Weights of a small GPT-style language model, trained from scratch on English Wikipedia: rotary positions.
MLP neurons of a small language model. Each row is named by its layer, matrix (down: output weights) and neuron, and shows model dimensions 32-159. Each number is 128 + 32 x the weight over its row's rms, rounded and kept within 0 to 255. Numbers have three digits each.
A block is one neuron, or neurons of one layer that tend to fire together. After each block is what it responds to, as a language model described it from the Wikipedia text at the highest values.

L9.down542:101158090091138102200120095169137208170146078094131121106163098117081129091140168128125160108107145136090141139149135130074150184105125137139144136166145125134147189189082103127104073108122139133136120113076130105150125110100171101132096111157173121160134135083197102116162096108118128118123117083159149105133161118159105103104188116159102102129130136179097133102068129139103096084135
L9.down665:172131121102131180128091109112107173103138136130184107136098106135093121127179133072129098134056064165170139109151121188120182168068196141112090137112128141096139126106073172184109177125166126086086136134148153055208123139129163132139113154115102107133106151078117159106108143124125102156096137164107099110087101132093166137115144097131145082122160093143134154137104223107133097155167
L9.down940:140088085101073193135139141092113103118154097125058177157065171072123157170151038115141147127167129160153137125102112098081139121144137131139129128101134088137157140117127133089145159121157155133109094104120105127079152150110142102091140191154110077121160126107082134135138147085120155156122158101088101163134203106173132185169163030109122201109168152096139105186193173108158129117167
L9.down1115:139163124166118187151181204123142129101124105156134169121118176194152171172125082134139094115115138145096096061069157136132131071155120102143100115115094138071103132094161123204123068058196138135126158210177136139108121141161131124176129191131155122112124147151144107184149096094134026128152102137107098119163100102076093069104119117128150178110126177095173122145119125117130144164108
L9.down1192:118128088185168100164123098139151152192115202094147111152050139169140078166132162137115148153060073041128133128109129100142155197017128142166112093093108119131107071194105100111129126162132142074129108124149087105112122094121115179083119085135095100132128154160141121194169211104184078086101135137156169056181100119147141104136124121139115111126154104151149145110164152103170120083092
L9.down1317:171108073101111081134114170171128111168101152102147092124167164161090154175090094132104140141124153100181089129155138101158102152109175117101215125123120158156152090151119164117159147115148077125144151080144123040149144072168089140111086142178089139157097135170149075212131113070146143115103164158139123123118163085123068143141129129182098140168217113107169167125102142130159090120108
L9.down1638:158170178040104181143123152108138110094144144120131111199042135147118143160141133095134176126072147073150128195165110098086092115124134157166124137084082138075073118120101111130121154167082126155133093100158108169146128081110177114194093130144130163076149146197034086156124143124141127132089144157138184101129116120159138113124120182177088124165112162023194126161080116133139116101129
L9.down2053:080097141109109150197061158131164112119082159117176120146116084110110135167125131100076147142123106156111159177100147162110147129081137164137126121092155164156172139160126137111139093189172140107104152123159163102121136145134116120083103122156131136024103150176126101102090123157143150202090128140146127079123101100161134095097136141141105151163208160114129124196145126108144101092080
Responds to: Adjectives or their final word pieces right after a, the or an opening quote, often in titles and quoted reviews, e.g. New, weak, Dir-ty.

L9.down634:202140101110139153147082157130135104158140095134128131112116097162138219062210166173100092124125137121142165159141116079066087145124159136098138125114103094162096103158097106092075137065159109104131157157102098104117166150135212123093169155096091099158115126139135114124101135096148134114113141138139138161131153127191199132192081147105106124121134114150134147098125147160179132099127
L9.down1266:185111155187087151138138172162075187194081165109147145130127121125122172133166105137086103163143158135149161145135140146175099144145135182151174106124084085079202140180154117152151146121154184120100229143076086124126130065131125184114096131114127111165130200168111109119114133115145184143125129110141106188092097085139111153113149123165053130110119183132158132108048124138156085162100
L9.down1281:058161086071153163161105156093097147133112113135181171109139064132098199122094171165098123154109151094095103130083110143141121161090147107206129188131156073127061103231160150095143114033144115179098145130162114132108145099131128155092140124093171100154155098098141119096102189135158173151101146144131140184142081131118183064099133136129121106089177124093168143067128130129124192158154
L9.down1324:192072112170068147147095164093141182106119166129151151113008122139169178136219131153078117057099076145103185124112119158120107102137183185122123152112130195200148135128115088161169163161101087109156110127143102155126178129149179112148117077089147129136071175123115156136092097149096130127105098215181166173116144171143166155133144092127140096111126152104115141115115101136121165135111
L9.down1372:186068131187137149127128089144100117055167140148087117156140160148133149053163165100116128113151101069136152200174148064172110157132159187101126111108174072130160144160105077140103126182097148108139131191100131179102141100115111110138104129083139150163126136110078077157096145089115094115172156149103128147091141136095158127132138155111202090107100093137185096159142161129122089122165
L9.down1738:105192107163131137125131170112134176085131083116073107135086169167157156109082116177127148111131164117096119156144128138094118128088085115152127164117118139128164129125166181128190082155167092104146133124129082163111118163152114114157137145103159116078106113162149096147122141134110130170096120121129137182108129144126113144114077077114060105151140127113168117143144069136102074154163
L9.down1913:095111092147086125133132168118120107104091102158096163115139109145104242068201147119112148129149086135183167129127139134106135108130163194148109082137134134161111099127092108194060177151178157105132077136154134124132169109150129108142088170179088112147145144152080103154116131171140173159088104106152107100074092169095161152151102113124110084103177106108097135139175135148153139127160
L9.down1984:117149080146166122062077124141114202143119113112149095176118152127075072153107125146099118083117131134161147110142138158161159135147092188129116097180164120101122160142121114094136150202188121089177081089122158092089165141139167154046149126078152171124130121094126182159136157126108147129108172163121156137054123190136185171105141151120176105111132126091124122162135138147121122160109
Responds to: Commas (sometimes quote or bracket plus comma) closing a long clause or phrase mid-sentence, before and, which, but, e.g. "to the living," "in 2006,".

L7.down146:120109177163105167114136127104112129202147156120124123150134125180107109084089133173122126176167100082130137112220130193122114165135176103109146066121142112197116133104135116113128101096160088150154155116154077131109128145125126108145102126076115141151108132187097106111128099118128173127136138125072101132155079048085078145132109158080112061101088093078154098067183135115143115074136
L7.down272:146170098150137139133141073138088154141098123098098181209195083142146117135119138123110128094090118135102105117145092139164075104094179166093105127158151119148056170096185141116118142098126098170117126083147133144149137124064098161116095124145103126146145109122138155138087095110174125178121087140112035175117153117085165121083171091118125138111153122135101145095164140130108150049072
L7.down623:142115133131119148165108126103142196126079124066151131120161094170045130111143085141147128135124169098145118094123108092122116134133079181138114098078124107090062138176116111089098109134114065190128127141156097123121114143138152146137084160158133144138110129132098084143078148159145115051108084053123178121184111063109143131155195107056099162147124149143160120141119152121114142165156
L7.down855:164131081186119102157149119159103160188095139113089115107185059165118162112187101139129131132093145127151141124094051101123080181154079188098139115147123124075145122120075118128126087109126090092138138113137128083089150089116126136109114194085135127155152096104155136110210127143134125129093115117155139117150068134131146155131130105106000123135070108115130098082116138150113143100073
L7.down1095:140180127115121176070142119164102119165198139134146113103172155168134086085134147112165134107197148134100111125164150154130132114098109152124106160125154065138133099060091133145128108132113137164117141129112158122090129169113128139150131158169133164124107127155150114187145138185162162112106109076116111112162122098148128109074170157133143198146108151151104114139125186127130094132063
L7.down1197:129178070181153137220127136136093130121116133091136116133187115165159114103117153104159148158140112134129151058094170121091132177194108136114128128130122099107122109111144109139138132119090162142163112142150122148157162141159161183168187108092129156103100114099113158096101118099188148118170121170101137103105197148156098143125097149182035106079130158157047088142169123124146122216199
L7.down1820:128167170137173208127088132106136137142139140170119119165220100154120083072108118128106135157172134160092126128129105111150134150136102180125162075097149089149153121144077171105112125023171075086124133142143143119205122192118148119132156071117063123135117110132140101180147144130103171122156082138120125149164096069049109106114146106151161103108106151102137146094179154135126102117101
L7.down2185:199112103163135158164129105087117129109130174125147089079122142130129132076178085078128137090098191098125149111099110083185084148115123114133168099125148114108141089108102122183088145107128109196121204120098060113124134127021155149149073117107094101085081128143160083128113134148165109104188144171084071102115115102156115126164181159126043130125148129151142065118138106102116181055124
Responds to: Final word-piece of an adjective or modifier before its noun, such as convinc-ing case, accent-ed English, distinct-ive; also commas between stacked adjectives and numbers.

L5.down926:156134101080146116108184184126102128088126136042125108098076111088122097133105164054156103108159141126122124099151180132072154108192159172148129118162116116162170161208134157157141109170210083126129080140131091127131126086093190110135100107091201158149122119128161049170110126088162113167133148146101118126142151140102156202151143147159072120177188106175073196110130144139183124136099
Responds to: Auxiliaries and past participles completing a verb phrase after a subject or auxiliary, such as was, be-gun, have been, prompt-ed, popular-ized.

L5.down5:129168114089120148114122164121071134081117100114145118125177177134137214120116112109162133128145116149183111137184105139071111098138097101130125100130147134141127093097150105122121093234067132100078148146178116089145073169124122120163189155127151066118136092154096111131173101105119140093160126098134127145146120160132094150130163161097139114153082121107133132053082148094094088133128
Responds to: Mostly "the" right after a preposition or verb, opening a noun phrase in running prose, as in "of the anime", "during the BDO", "follows the characters"; also possessive "s" in "his" or "Padmarajan's".

L9.down28:106119171106124152128129171133117098064163135159122135109095111018138102119138089106136145122147146110066108178126095069128087113151075130171150134113121093114179138078102158100079071157143088115074069135116102149157082168114067133136107111104121091167098146175194143132161145147147186183110158100104144115163047153087151146164127126093137096069119148130114101101123124119156190074117
L9.down303:137119044133102119135149103167104122059143133152168083146152163145122168108095152156139169099092076159137119119127154156139065171126167120126152128086132112140177125152156094164116118168126110108138079072147088076198133193138091180117041128095136142154187146106145124115109126143131116124100124138126151110148113071087083136073095044135082179116112099135148162083112182109188088105155
L9.down338:129101132162126137101136133202132142103119079097151111183127068104168167117156112140122071133194104134140153109126197115088138143158123155156143097169150143161117208090100110190145096118083171147148106143108120173121074146098139183211147123126143148178120179082116127154138103126154076126082132109124125133149093103154137158085050127110157106093089143136138135110099164084142124124135
L9.down464:090058087156099065157155119146104117112129112164154161036038076108120142130061121092154153124169080111100119139132113168146191162143140071172138150115179117134120176116131097115117140171112123122116142157161076100155202125150131133160078130178145135075122101192160215127134145132101102130164127153150138086089118043121132088088120134121089171170117124153094139172139131116148144099145
L9.down572:116129122127128097145122158143114144131121158093136164110109101128137164079137114189113147146159107118086094119129100149093114113128157176172099173158091046156147156085068150178102117178123125097140100116161127146145128118118137199135119129165071062108120089130140133142081122132111138094159110152130092073118108157161078116147092174110141148126151112112112127090095107110122080121137
L9.down654:134165118121114119138122178131122104116139151151172077149103113108089175139065128150148150090150049086114143157054156136187077163155146123163194122089152127140097147124102093135093112143108152134162079122174063162155130223175118169110125136053106123139196126140144098154173124114168086097111126085162114159165163114111166182120090094121076158134143094132122157046094139100156110069195
L9.down705:126188107107114161118126125177158076126123060122114120115147120122147099133170127146150155142183113108178185108120170139087124138112103104126149093117108132145088107132126134074144067133094116111125103151165120143161141124173149128107112091113131095107136089114190178144090154070172168146161077119131118092205075059086102161112105127144126159143155122153154115064136063159159128135144
L9.down2057:147136119075151155152133196095110152084084149184146126122113098139086179108094074126141123158143161151067123170117130145145093177142124126109114115102121169119125144087140178170091104195122137123136098129183099137111126159108166157120115101141143117184117126160141152117143178142125097099142138099110088164143161125144119085108155136114128146171083153138029177167151120102118105125162
Responds to: Tokens right before a bare infinitive verb, mostly infinitival "to", also modals, not, n't, or adverbs, e.g. continued to grow, do not rely.

L7.down1021:088164145119149155159117159150108146128164101135183147111108108135192144155166125115080115122136109205117149155111164154067122144161113165150135075111129123089092141089152122121110117223119130065116105140093143152119098130069144146092112093157111155133136134168145123128163185102129098129140097112134137083124071113098135151098115121111040132122105129108149114141194147113142159242128
L7.down1198:109107106131101104128068100173087156105103132129128102094169149119091153109122083123097159089095089163112121116113134113153108097112156160150094156087086127131095122130075222145129163166156179081102096109182179150104146097122109112131125153160050171094110123090111140110131124170168116148076087137142157178135063067123157144132123161123066117116137087126131098093051096141152048147182
L7.down1268:162172115111098131139181103145159143115122179118161095169180105124122114149095112118100146120145076146132066133117134126145152135160135236103176117070083161094138140135086178152081176146096172132070187147069169135109160191048126148145163103146135117146087065121149076096107101091114102100111184122181163181071106137135092070093124147146212156113080165121113170081142141202107103160134
L7.down1329:116141118108112187100163128154148174154142169137093149064116092136198183099121161114124111115121068110133133177145138138150143150114149139116066193103156133098122106110133083127131126172168098133093181142122134098112137108149086139159163149080057125089187153128169159093066092126068134161097168140123105145118118129121197173148127137119089111132123135094121117148161143126116099092156
L7.down1857:143115111119118112089141133176165143150137135117137137141113087088143189109090129147105096124122123104139173092115116142162095140059114144157157102173117131100136080179128151130150081190123131165141150146089107192138149190152155090136172182119187136191142123186183123117155114144118080109148150114138191157121189147159099119185129153088103069096111120109117120064149148129120150102139
L7.down1963:119110104116109170106087150165095204140130150100150112118212119121131117139148109081192168093131111132163112110118100123097139103167111172104128120153152143153137102116119188117155090186109196169117111116109151115107103148120116103044163144027092116170137145153164122188076142106134166096076114153105125160168121136100150144133167151103128087131118165158087083113156162089113138188109
L7.down2505:121103148140103119171149137154110166134144102098166138136099152091117176089038128151128085097089153127124155122108174084128082145181092165101130135092120121115128160168071130120129076095132090142039153111199137155152148150149128116126133126149113120146145129199117113113145118067124157103171082160083146126101108130131176119110161135133117074109138068088102110151087150070085092119130
L7.down2529:122121120116137105133117136106190114105145089114065149092128103148093119182118185107099102120155143132104147200162094147108126128144065147212113108087096096124121140125156085180178158172116144060164156121120114056162103068136175119161141147060184145165084127197121187076161120162106115086108098106123127034146153114128153093151127149140140130144128125161143158092141155173146107108121
Responds to: Definite articles and possessive determiners (the, The, its, her, their) opening a new noun phrase, usually right after a conjunction, comma or sentence break, as in and the game, Then her husband.

L5.down2142:124092208111188152154082120118150131132128134144088103157201138126080129108113140117119135183113174146105167130120153106182141135079068151077176110105117104154100111110093151101142120098182123196117149159141162133149125130130102119091113087117114081123100056158159070151149134064141168163159152230168091136103152100110180120100178117173123094101170106110156113158133155104125132087126
Responds to: Adjectives, often the final piece of a split word, for color (black, gray, white), quality (nice, impressive, best) and size or age (young, loud).

L9.down7:133145115104080160135116144176083105204094130106092118127097098093162141122103153094160116140125178124105206124157133146119072093112149138161079105169122149116153140111091169148039099138198136092111106058176136118101171148117143154138114142160142154101065141172174140093138135111127166126104179137102097152105167141110156167160113166086102089126090130141161123114164132114127104169140
L9.down325:119162172170123090134147104137088202093124165161150041140146106120133157064138162169106143136069121114093131178187056126162187143105169155147132155109169146135167130119119165098106155161121104144081063098157118149182120178106108111101080044097091095153173111136146063126087070135171175129121103145148109127083080124105152086066143103105114118138113115096106079147164153216183085129181
L9.down501:085057219111167141147081171157180095097102115143144157114141136131144173083122176123138102185186121159129132144170163112082140067070092184106175096138116063125116152085104195124144161105111079144120152102147111123125151101103203073100106131148133166132078145138141159097118086102124163130166148123119117133196157108190181084123139108105155178101134133115093124084154126101140145114138
L9.down1491:062063118185166066088131131114128122161159096133136128083183134188110118143115121087147199121089156180122096154136141177129113182088197119088108090177124189124142156122119085129131083194204122115083118050158153169126182128098089138095148110124165062165170109113154164163131140122158085112121060193109122143172150184150103080097183122144117115160144109103114102181167106078140047121166
L9.down1688:108097173111185090185123124101136092113127139041090097140156147169123063132135147105124118164177120125078084128107084125108111126152101165134115083095111163160195070163103184140096101148101189156126122093153134147129147160164185123073159122143122081087133131052111101165117163135147197029174115106153130194156112089130165165179102135129166181074125105157104107126130105143129102153155
L9.down1793:124099073175148105183062101115123154091239145161106147146093122160125142144181140101132172045196128127117059121111162147103119125176180160080109105154077145144170140134133135125163060196139157126097096159205130141138166105171101146142120151110122099104106135143049149136140127102137125097057048162074134102123084131205110112154097155120162104126124085137085107152155157135177146110131
L9.down1798:169159156139119135160124140167148179098122140156112149200100106118135143129141082184105102087105211129060090091140081180144097150146082059086158089109160132115120131086097130097131102124130152148112116139136149169126126154142145071088146100206119112153124094094071075104172049084079173117107160175102128130099160149107172134123105120161155136133091119132110102117166135104184095167120
L9.down1920:121111121144122175147160111136145081101167170134166116101134098098163172166079108136098139158125113138136097131060102188179163160079141130158160087114064164132112157093107085165160179101106145158117135214131161132096131161133147175192130159135133133176151085150062103098187119173115102144074093141106107105099076150160182156098171139149151100140178129120140108146137135131146128124113
Responds to: Forms of "be" (is, was, were, be) right after a noun-phrase subject, often before a predicate, as in "the reaction is irreversible", "it was delivered".

L7.down863:137112164105137103156137137141084103057142124186087158141133076109081134139140143166139159142125097145103136123123176128110158138138125122125137133175152148184120092128166130146122116164121114119158110174146174224215158175155066105136132123133148085154131127112151185153183098174075133125117130110098123141125183144135100106009183126087097127128120142119128168202112170107111103083094
L7.down921:193114106151157107164130180171108167131129138094113138153107127054128130157129155110161073145131164081097153112145196111147148132160151150139127162174186071128158086191157124152094093135122158126122080159118155193138083159066169094175110137185183122136132108119106113178096043157124101124127122110165118137172093100135134199090129160135152124086100102054155109123079115092108130223090
L7.down1202:130130112023117103124202080155157129110078130168106078131132101117179148116075118095139081193071139089215125115071242140135124091115111110103128156148112106088079136088164070159095058143107133201106097181089135100158116139115183115141093129080118168133140167183110087109161180151141084169063129143082073140130084176096169110144149124129160130121152114136150124125102158149132094137154
L7.down1333:100101093130092097104131062137132113134146134089153111135144076074082086133132133168134109168125077072184122104089166189125156121160133092077159138097106130111121160111106145118183101115107118120166117159099062136189129062149138163164132109138130130115193119160064167125143098091197137147174157226100107133091126131093112135101162112123154119160129127149087139144137100144144155095119
L7.down1392:175137100180161115181191140159083131097171121121083156137156098077101126148112177126167131126149142105155107151100203182153129120136130081125142074124158108160091137101119178135134121160128175116092126170151149111147110102091128056136113114183149143151135091154084102093044162123115137102154117165070102147106133178127097122119165053106199097133160102129117158155131149130099099139180
L7.down1448:117110092087122097138142146236081100120076102149136100091102102145073099161065109095181115143134179085125090109125131129146142158120129106143152099161183132107114161085126104108106109186136126134106098183162147134130120155086139125130078100171161108217122155136052144107131143104169094123132100098155144109123144137102125174101155146147122161187095109172059137103098181157119144137117
L7.down1635:125139127141138171092132166145112144159102157097161149075141122169170087174158085149082087081132097121109102138140160116153164141123125107082150158161093174157120155120150128135100153119121154128077128170150227172108113133130104105194168103066085109161087150167103124193099126168115177129099166140096166113148125111161122196101137085132062121138174084125086167099115100089137137152102
L7.down1825:173109123053173177154105099139148097131209174143165144149120105108120139114107119125192179135128118087106117085142109130172144165097125150124184115087149131118121107129109150102118124224077132102091113166207113187162079158130160145096138166153134115088065091110124109114084132086115208111113167122094148135093070103078114140076085150112076160105109104159146142142166159099101171176113
Responds to: Prepositions and conjunctions (in, to, for, after, and) that follow verbs of helping, effort or aim and introduce the activity, as in "assisted in", "efforts to", "known for winning".

L9.down51:160213174147153112106135095176133054144164084087113152134152164139120175119086121089113111150120144129077093125131114140189097144150097125099126007122123148130143150064106121122069131117121173207094144129122107071183153114160179109147159151161088107154172054139123111114110103105041139071078103137158161157122128110134151118182158134112145142111119102103136125146080098060189117129136
L9.down58:107140117052183126156071157140073130109154085148185109163096132129100104113030111172164166132120092144108156109100139095138106159174122156106148120062144147136115135099110141162088039170156108126158080162154127144114178199103125151098109217208134135113079111122124129184192119095143122097149127110143142106131067125174114124115062111129119078136096148107112125103118209135134134092156
L9.down648:135098130125153118172123126100175141171129115127150108140141172152176119132119096120132078177133087094113124104131136186141119183121085149076128107115125125076125155155124130130169091153145089156131104152142161144037133124165134150146120117126181078113162141186175054142154167143105149114098105084118109129111121139141097156178125110112151141095181118119167076196139141148084111128110
L9.down662:137093117120170154146132119117161130173103127136144084117194146136118135109144116107148165114103181119059136141171130129136122142139135189107125086101116106098144108116099141105131084150134080135135137165127137122165148152143095132152160144111144142125139128150162159140115127112129156140126139134107138142139130110100115143162178138086123123161142096089145136147141168138143140146136
L9.down753:071134125167112142077154140114117106136096122206162116136221075202092090132148068116114117144072119128129124093112156169133097150142134172095138120111141098111138104083180122133164148025152107147132114094179169186095150092079142124107134120150155062097119099154177182129177140071119157132127164158140125131112071058112120128212159180086153135186127123183118105146110121131111170107109
L9.down1695:092107144116117126116136120149151059080183126153187120150117118124181176151217118140043102104133142132150102151061120122096072138180130187152132116085101148177124128092128135136075075196144165146086173134190103090077110145150155170113128186182091120100067110136117108144093157141109092165164157162105174113115161150129082117119124122131075093169104150064107160061176115158080071157164
L9.down1703:128029159120119110152182115121098080103102060051126167125093064151134147111055164130165145157112150164126097084128125152130143161094129156106141150124105104190122188131170123141111158111111082118151111143142151110118107091196113103141075119087162097105115117123098110120162172173031133130161086122110105106108174167140153119123112162097160141121130177127132118132209137187082111133149
L9.down1837:089173133129108109106151174103124087115211208129120156132166138140062126146117122186093072117180166165178158125153118154118119112106102147139170081120143144107093136092112142097146178175185141120162125180089098133101140181082146128156193105117159098102114095132171189112136110096070154149088186133081091118096157126140116127152157163160165185129165118155139135139154097096121051088108
Responds to: Determiners and adjectives opening a noun phrase after a verb or preposition in historical prose, such as "the", "his", "entire", "planned", or the suffix completing such an adjective ("spacious", "sparse").

L7.down979:139149103154135130101144119134131168128142106153131116123148083167173170122198157163035113086134202096086193166133182139196139165093179169146085122123085126149163156131083137146156103113137087137182120098139124122088121185118131159069156108046140139112130163104146147095109224094179139115189107081083162127102158146116074128127133091116087098106120100120148161120061104119120102110094
L7.down1075:093131144102098129116116071145144201148127146153108123113094122121136107073119113131113157081164143069109110079087166100118151153145183117120128097073110115123130164114128181114169129092138132107130154135191116116105131092124151123142199138113125093102183156135111133139103124118135165073161160128076188120082120118177090142150103141160139100177062126094121169117119140186119058102084
L7.down1144:106119125138121136118130152160147172151063131120100126136107075170157149136115139114202139176117213147134154138107132148109157166135152107134156084139184138127026163148167130105136156100108135125167070126067151184157131140100178126101109075172084188150094047125165151093129095086119193065147102141091154150164114235130168112146122079091126121095126063165098154150060146140146102147074
L7.down1183:074166176105122167081151093085083123143123091095121164138154160134179156114165075147113093108150121171152108121165078154151146095091154195150102133099097186123092091127077096155116134091154111131130063194108106159132067142092131138083142095102166210078170088100136118135140111087109149118167136100176149115078142118188099116148134162190125146134106126128152150131107182175125130150131
L7.down1413:140145145094078133121120135136168160161112131123104095090219195110143122111161128149165170131081102149098099128161158103138180175128070078067130134137104141079113130089113155111100106060132170141104075139100127199140069105118161115112211143136135092182123101123162136053110130141019179082139132164130160177130136083124154215177172119094147092091168166182081145141129122130099131148121
L7.down1975:171076157115139166122095174082123125080122107099178059170136112179141113141110122194151146158124130070090148125122100129076174150090139078083162135118194154176071141175110162090093120176130153137149085167082174131106150140096161137134153095173099061127109093173130099159105126114169084105089077160125130133126160144113153108118211152132114150109126115142125106169112118152163173162129
L7.down2418:148138115133086104089113111122042112104077115133149167142169211180190162077170104147135073071094139089162179134122100134153160086136100137159173152176146107163153088090110151138112166050100126083142087123118121155151124135142136133130136113103160162142114172155071132142144132162131145135143148099078147142096124112145236105135082141194160085132080157124140159116088088085125107062132
L7.down2524:160183148127136114140113130160086146146154117137185129113100151192156132153180129110172136108120106157142151155150090067044117117131151144131168147123085091108130101098163116157094121079112133124127107144118028107081177141106126139163173160141109059129090068180151088138136085108083106146126103084122118151075113182151121138126120121190073141100105183081145063173152123096186142193150
Responds to: Commas right after a sentence-subject noun phrase that open an appositive or interrupting clause, e.g. "manager, James", "Dowie, however", "gorge, which".